From a checkpoint of a small transformer trained on Wikipedia.
Architecture: RMSNorm before each block, rotary positions, no biases in attention or MLP, tied embeddings.
Training: a variant of Muon for these matrices, 362M tokens, 5521 steps.
MLP neurons of a small language model. Each row is named by its layer, matrix (gate and up: input weights) and neuron, and shows model dimensions 80-175. Each number is 200 + 40 x the weight over its row's rms, rounded and kept within 0 to 999. A neuron's up and down rows have the sign that makes its largest values positive.
Before each neuron's rows, "fires after" lists the tokens most often just before its 100 highest values on Wikipedia text that the model never trained on.

fires after: "ra", " an", " no", " Ra", "al"
L6.gate39,240,96,238,253,186,227,245,290,222,195,185,177,248,234,136,173,201,151,166,197,147,216,189,143,220,226,175,259,122,124,233,221,235,192,203,252,221,200,212,176,230,232,167,152,137,147,181,216,231,244,167,217,215,169,247,169,257,254,153,181,178,194,212,168,186,222,231,232,148,263,173,254,244,249,167,170,227,238,189,197,210,171,165,219,192,157,225,204,218,164,216,184,242,276,176,238
L6.up39,126,176,216,199,159,168,231,194,254,162,170,144,237,223,168,191,118,138,184,170,212,139,249,165,184,182,174,245,238,160,136,169,183,194,150,185,146,182,149,278,227,145,164,247,176,214,159,190,216,178,177,199,200,261,114,205,227,225,200,205,191,215,218,195,262,311,219,207,178,158,212,135,163,280,198,230,187,264,191,226,217,113,314,273,180,220,152,156,175,209,166,252,175,171,115,281

fires after: "er", "s", "e", "'", "l", "ers"
L6.gate113,205,161,223,133,130,232,174,193,228,280,205,120,251,249,234,199,213,177,204,252,219,274,174,240,225,147,165,175,192,144,249,209,242,247,260,207,206,189,179,259,220,184,232,207,293,188,230,127,210,178,182,264,224,187,170,195,206,229,153,209,279,238,190,252,166,192,131,145,223,205,226,148,206,139,158,152,181,176,189,180,174,166,147,138,197,111,264,188,272,191,176,204,265,217,194,175
L6.up113,131,163,181,158,211,257,180,273,282,169,186,190,174,248,212,192,224,195,145,230,179,226,183,130,265,256,214,228,184,155,244,152,276,203,193,143,189,225,229,223,161,166,277,158,218,249,252,174,195,213,172,220,207,201,152,202,186,248,168,192,200,161,178,225,243,194,240,176,234,110,260,202,182,250,239,214,214,246,110,120,247,207,131,243,202,216,270,155,147,201,202,166,144,324,220,236

fires after: " |", "J", "M", " D", " M"
L3.gate214,183,108,146,146,238,208,215,156,187,232,212,155,223,271,216,169,212,197,176,158,194,267,167,166,292,196,209,239,172,172,185,201,188,189,213,243,199,233,207,177,245,230,170,220,228,176,184,326,150,268,217,155,99,192,232,213,257,197,249,182,189,163,205,180,223,215,229,227,199,189,267,189,146,182,205,206,154,252,291,184,216,204,236,149,259,258,186,105,209,254,227,271,185,265,156,187
L3.up214,217,170,188,194,271,200,193,215,210,243,228,138,178,230,250,126,254,271,202,152,192,266,216,243,210,119,189,202,202,208,194,173,169,174,168,172,196,174,147,234,196,222,223,220,217,280,195,211,110,189,198,178,179,211,205,150,119,227,229,227,268,154,227,217,243,239,178,206,133,145,286,256,147,232,155,144,168,222,266,221,238,162,194,167,204,280,141,209,264,205,208,220,171,170,127,202

fires after: "ra", " in", " Ra", "me", "na", " Me"
L3.gate28,167,185,213,253,135,228,235,245,198,234,186,226,195,223,134,168,152,157,252,186,274,227,262,187,120,231,180,234,163,176,175,209,243,202,241,180,197,180,278,185,137,167,181,121,194,211,186,178,250,204,188,207,230,215,178,228,94,224,234,130,175,203,250,176,228,216,265,199,166,218,186,249,202,186,128,252,229,221,260,165,172,219,151,258,145,206,182,117,150,188,194,233,215,270,226,232
L3.up28,229,184,208,187,206,124,203,239,241,263,163,254,184,244,209,174,192,144,237,225,298,181,203,189,295,206,168,223,244,161,139,167,246,210,196,240,192,192,196,231,159,206,235,234,239,206,200,200,216,185,276,193,248,205,152,142,138,178,151,195,188,166,210,219,246,232,250,210,130,151,222,219,177,183,201,211,189,130,223,201,234,240,173,204,219,162,191,263,191,227,146,200,196,176,242,219

fires after: " ", " con", "c", "-", " Con", " gr"
L3.gate293,258,177,123,203,270,211,169,200,208,242,151,197,222,185,166,115,216,178,222,250,175,143,188,205,133,265,192,188,244,219,205,193,192,222,180,229,234,196,221,184,206,229,234,182,164,258,189,140,216,239,298,217,140,222,229,211,241,262,187,200,184,260,129,246,148,211,203,198,186,211,280,169,191,216,263,235,192,244,190,236,251,133,159,233,194,239,232,233,174,187,179,193,228,194,265,187
L3.up293,211,125,280,138,176,168,162,212,197,169,200,179,158,189,172,200,171,173,155,250,195,171,289,219,177,273,193,235,206,111,236,252,238,166,184,229,237,247,158,178,254,150,229,232,222,294,264,237,178,160,236,145,261,167,245,169,135,214,210,266,196,229,121,198,189,267,175,197,223,172,177,202,236,213,182,118,180,151,239,152,230,190,290,202,179,215,148,165,242,210,158,199,179,218,213,199

fires after: "le", "li", ",", "l", "e"
L4.gate142,177,171,186,112,134,188,222,313,162,182,262,226,192,194,138,169,149,174,225,246,210,252,239,253,161,151,215,254,210,255,216,155,230,198,195,206,211,211,141,146,266,211,205,225,223,221,199,196,170,189,206,135,210,201,247,176,220,165,141,153,217,123,186,215,237,198,168,192,208,164,168,171,243,136,193,242,250,184,259,248,241,234,245,221,215,180,112,206,276,142,146,244,229,195,194,124
L4.up142,130,161,147,138,244,237,243,154,219,139,173,221,134,120,147,126,189,210,152,255,178,186,280,136,216,179,221,207,251,225,254,235,262,209,187,193,110,271,151,146,189,151,196,174,144,213,203,192,130,139,268,298,75,216,210,231,194,179,182,228,122,264,278,189,178,228,190,246,176,220,138,195,154,273,172,179,152,173,197,200,203,152,207,213,235,240,193,171,198,144,240,163,206,210,200,166

fires after: ".", " A", "A", "T", "z"
L6.gate23,214,262,169,206,223,196,257,240,187,249,162,141,212,206,209,225,202,122,244,234,233,186,183,215,205,203,170,237,225,193,272,193,216,220,193,206,207,164,176,196,129,206,156,168,172,257,142,236,266,153,149,159,233,140,157,181,283,156,171,178,182,183,133,162,169,235,182,189,257,214,243,264,190,135,238,132,182,222,264,194,214,189,205,135,205,148,150,172,211,251,243,232,259,204,205,221
L6.up23,188,198,208,176,232,169,219,161,183,202,270,138,199,219,211,136,140,116,190,225,166,199,254,192,172,162,172,237,158,209,266,159,207,188,144,165,139,242,188,210,179,218,245,223,136,226,234,208,188,202,190,241,255,179,137,217,246,213,216,208,209,248,191,212,235,115,201,214,183,223,180,165,160,203,195,258,191,157,170,219,240,109,199,157,209,189,220,152,214,288,157,225,213,179,173,200

fires after: " re", "e", " Le", "en", " (", " Re"
L3.gate137,232,152,219,156,213,151,211,243,290,176,190,125,128,171,202,230,176,248,169,124,121,223,177,170,212,219,229,187,170,221,270,239,262,216,198,118,238,234,199,219,166,164,243,186,187,238,102,201,195,259,211,189,197,191,186,206,147,224,222,285,181,160,144,194,134,195,263,248,260,196,273,254,175,214,215,177,190,219,202,165,190,218,133,212,151,151,289,141,177,149,168,219,137,285,175,195
L3.up137,274,125,213,124,192,241,201,206,226,233,199,200,128,124,144,224,198,174,174,203,236,201,138,186,218,121,201,181,136,265,190,167,199,189,199,248,153,223,136,158,237,200,138,163,237,162,177,278,245,141,222,209,191,131,194,180,148,155,182,145,176,173,155,255,233,136,228,207,173,237,203,252,179,154,209,191,202,259,248,248,235,240,219,266,201,183,211,201,266,132,171,274,219,247,202,212

fires after: " m", " M", " Ma", "M", "r", " Ca"
L6.gate314,218,174,246,248,90,185,244,253,250,177,245,191,164,225,185,144,229,219,176,205,142,171,158,152,146,205,222,169,171,175,211,170,195,127,235,172,203,135,212,205,247,256,169,208,224,146,222,257,175,262,229,201,110,169,241,178,172,279,126,178,251,239,182,215,249,207,215,258,217,215,204,186,164,237,155,170,222,236,218,142,224,285,235,206,166,196,184,140,185,199,190,214,173,245,200,222
L6.up314,159,230,141,161,234,281,249,198,205,219,150,207,148,189,224,186,223,148,174,209,191,154,216,192,225,226,251,211,156,216,186,229,187,135,127,247,195,180,149,120,158,242,150,110,179,224,239,237,225,136,239,232,205,167,200,198,259,198,171,191,229,159,176,208,244,204,166,237,155,243,141,217,115,159,147,196,212,263,269,237,183,235,219,147,214,244,97,200,184,187,146,150,122,209,213,199

fires after: " ", "-"
L6.gate180,204,162,207,200,187,196,236,192,224,221,144,143,158,174,249,153,193,169,261,372,229,207,224,184,205,210,280,182,178,139,211,169,201,258,206,210,290,257,184,248,139,196,222,171,141,273,167,186,186,176,161,201,164,243,186,133,142,247,228,249,138,149,160,188,282,224,164,152,192,248,181,220,272,264,174,138,149,204,168,181,144,174,211,179,190,191,170,226,194,105,157,131,133,261,223,166
L6.up180,92,177,243,148,154,233,222,212,143,208,218,230,196,164,213,226,144,172,150,202,219,149,217,211,196,204,191,115,182,183,151,180,140,148,181,232,271,250,165,179,163,160,134,212,132,240,211,180,135,236,242,138,258,158,180,177,122,199,278,245,178,211,239,128,240,193,186,222,252,190,160,165,229,211,147,231,187,250,147,214,164,218,207,186,249,177,226,145,171,288,222,208,238,245,248,232

fires after: "ur", "man", "ar", "a", " km", "ver"
L4.gate159,214,104,148,271,194,187,207,201,224,268,215,231,167,221,217,189,218,122,179,186,170,190,164,152,148,235,268,246,244,144,160,160,228,213,239,185,206,245,239,202,257,206,241,198,131,221,190,161,173,177,195,162,262,206,178,145,230,196,205,198,186,248,212,219,244,184,220,227,228,209,197,192,186,252,186,131,135,187,201,248,195,155,130,191,198,218,269,125,191,152,154,288,208,157,147,181
L4.up159,218,244,208,215,191,183,289,238,211,271,213,231,143,328,238,132,221,141,142,174,164,261,177,107,191,212,179,241,140,227,252,228,266,185,208,117,215,298,235,176,257,229,174,152,231,187,192,226,196,177,229,182,297,221,166,249,159,173,211,253,175,201,178,178,266,157,189,214,216,148,152,216,186,205,191,130,121,168,240,146,186,171,214,184,179,279,168,240,191,174,192,174,196,235,212,135

fires after: ",", "."
L6.gate103,60,234,252,185,247,134,239,213,196,173,201,185,207,201,170,175,170,194,221,235,204,245,227,221,252,225,169,189,199,176,201,251,255,223,144,234,123,235,275,127,191,175,251,215,174,224,159,192,271,203,216,208,205,206,191,199,219,153,193,194,126,218,177,221,235,193,230,173,182,145,169,177,109,243,234,125,193,273,213,192,217,194,223,242,262,153,165,190,145,135,148,115,240,189,200,171
L6.up103,189,133,137,213,257,219,204,141,187,225,202,212,125,239,194,180,175,196,192,154,160,238,259,199,173,173,231,202,216,139,261,216,203,303,138,222,155,219,249,195,252,209,194,210,205,230,209,211,166,251,238,241,117,184,116,209,173,159,134,236,159,243,200,239,262,148,225,142,170,175,243,174,180,189,264,185,220,188,161,250,206,180,247,201,237,175,152,169,180,200,174,222,205,233,247,233

fires after: " M", "re", " Jo", "ro", " Se", " Ma"
L3.gate199,178,195,254,189,166,190,188,199,161,216,215,300,153,259,194,207,186,249,166,89,209,232,245,172,158,165,208,207,196,114,222,183,178,196,234,176,213,203,247,201,215,152,140,196,252,162,225,229,158,238,232,204,188,166,227,208,279,223,166,156,211,178,160,149,226,258,270,129,223,184,195,219,176,113,194,206,242,265,229,147,205,265,211,233,248,254,160,209,191,194,222,159,233,266,199,233
L3.up199,219,224,202,114,216,193,209,247,186,218,204,227,169,152,252,163,158,220,227,128,207,93,206,181,166,207,187,183,215,153,219,163,155,208,199,156,177,235,195,231,215,226,185,233,156,152,210,160,160,309,209,153,233,189,166,222,244,256,199,231,239,196,224,135,227,167,252,169,224,247,183,157,262,44,125,232,203,220,176,244,148,198,252,212,161,156,193,245,168,174,238,118,157,183,193,232

fires after: " re", " de", " be", " a", "C", " Re"
L4.gate120,223,244,181,181,290,198,169,193,213,169,227,201,199,297,235,132,196,219,161,196,190,244,200,155,176,262,188,214,202,176,243,136,179,232,213,177,251,183,205,175,185,299,246,141,190,220,224,143,187,225,208,199,188,111,172,210,163,148,180,228,164,198,219,166,204,242,165,257,209,266,190,211,215,271,187,153,242,224,217,162,205,108,175,182,234,211,232,230,253,185,202,211,201,257,130,143
L4.up120,215,216,177,255,236,237,149,195,287,189,127,228,217,244,165,147,210,201,146,267,196,241,239,198,125,146,164,173,176,203,197,224,185,232,63,155,260,176,222,189,121,191,184,207,203,242,190,229,219,193,177,176,135,249,271,197,174,187,161,125,211,258,162,130,284,223,155,205,190,253,289,211,209,249,253,136,239,215,190,222,189,198,193,228,231,162,191,237,261,146,165,265,281,259,236,289

fires after: " ", "s", "-", "ro"
L3.gate168,229,202,161,230,256,226,228,180,174,231,159,198,219,243,151,218,233,181,220,209,239,195,180,204,223,245,192,175,215,149,220,169,204,191,201,181,177,258,188,186,190,186,208,218,195,222,166,168,271,268,215,154,219,239,197,212,154,236,246,249,152,218,157,235,205,164,136,113,167,242,255,144,211,174,210,216,166,235,254,197,190,200,164,266,225,179,148,256,196,146,213,261,205,215,176,139
L3.up168,196,200,194,108,283,220,220,200,203,246,181,244,219,239,192,263,171,114,300,196,155,239,148,185,247,235,262,187,211,194,205,122,166,178,177,185,217,263,208,275,144,163,220,249,226,195,234,191,154,250,170,234,209,222,220,187,250,190,249,259,240,196,158,205,184,153,203,230,216,162,198,188,232,240,273,201,139,208,253,269,148,191,279,204,186,191,185,200,208,186,246,217,141,167,251,212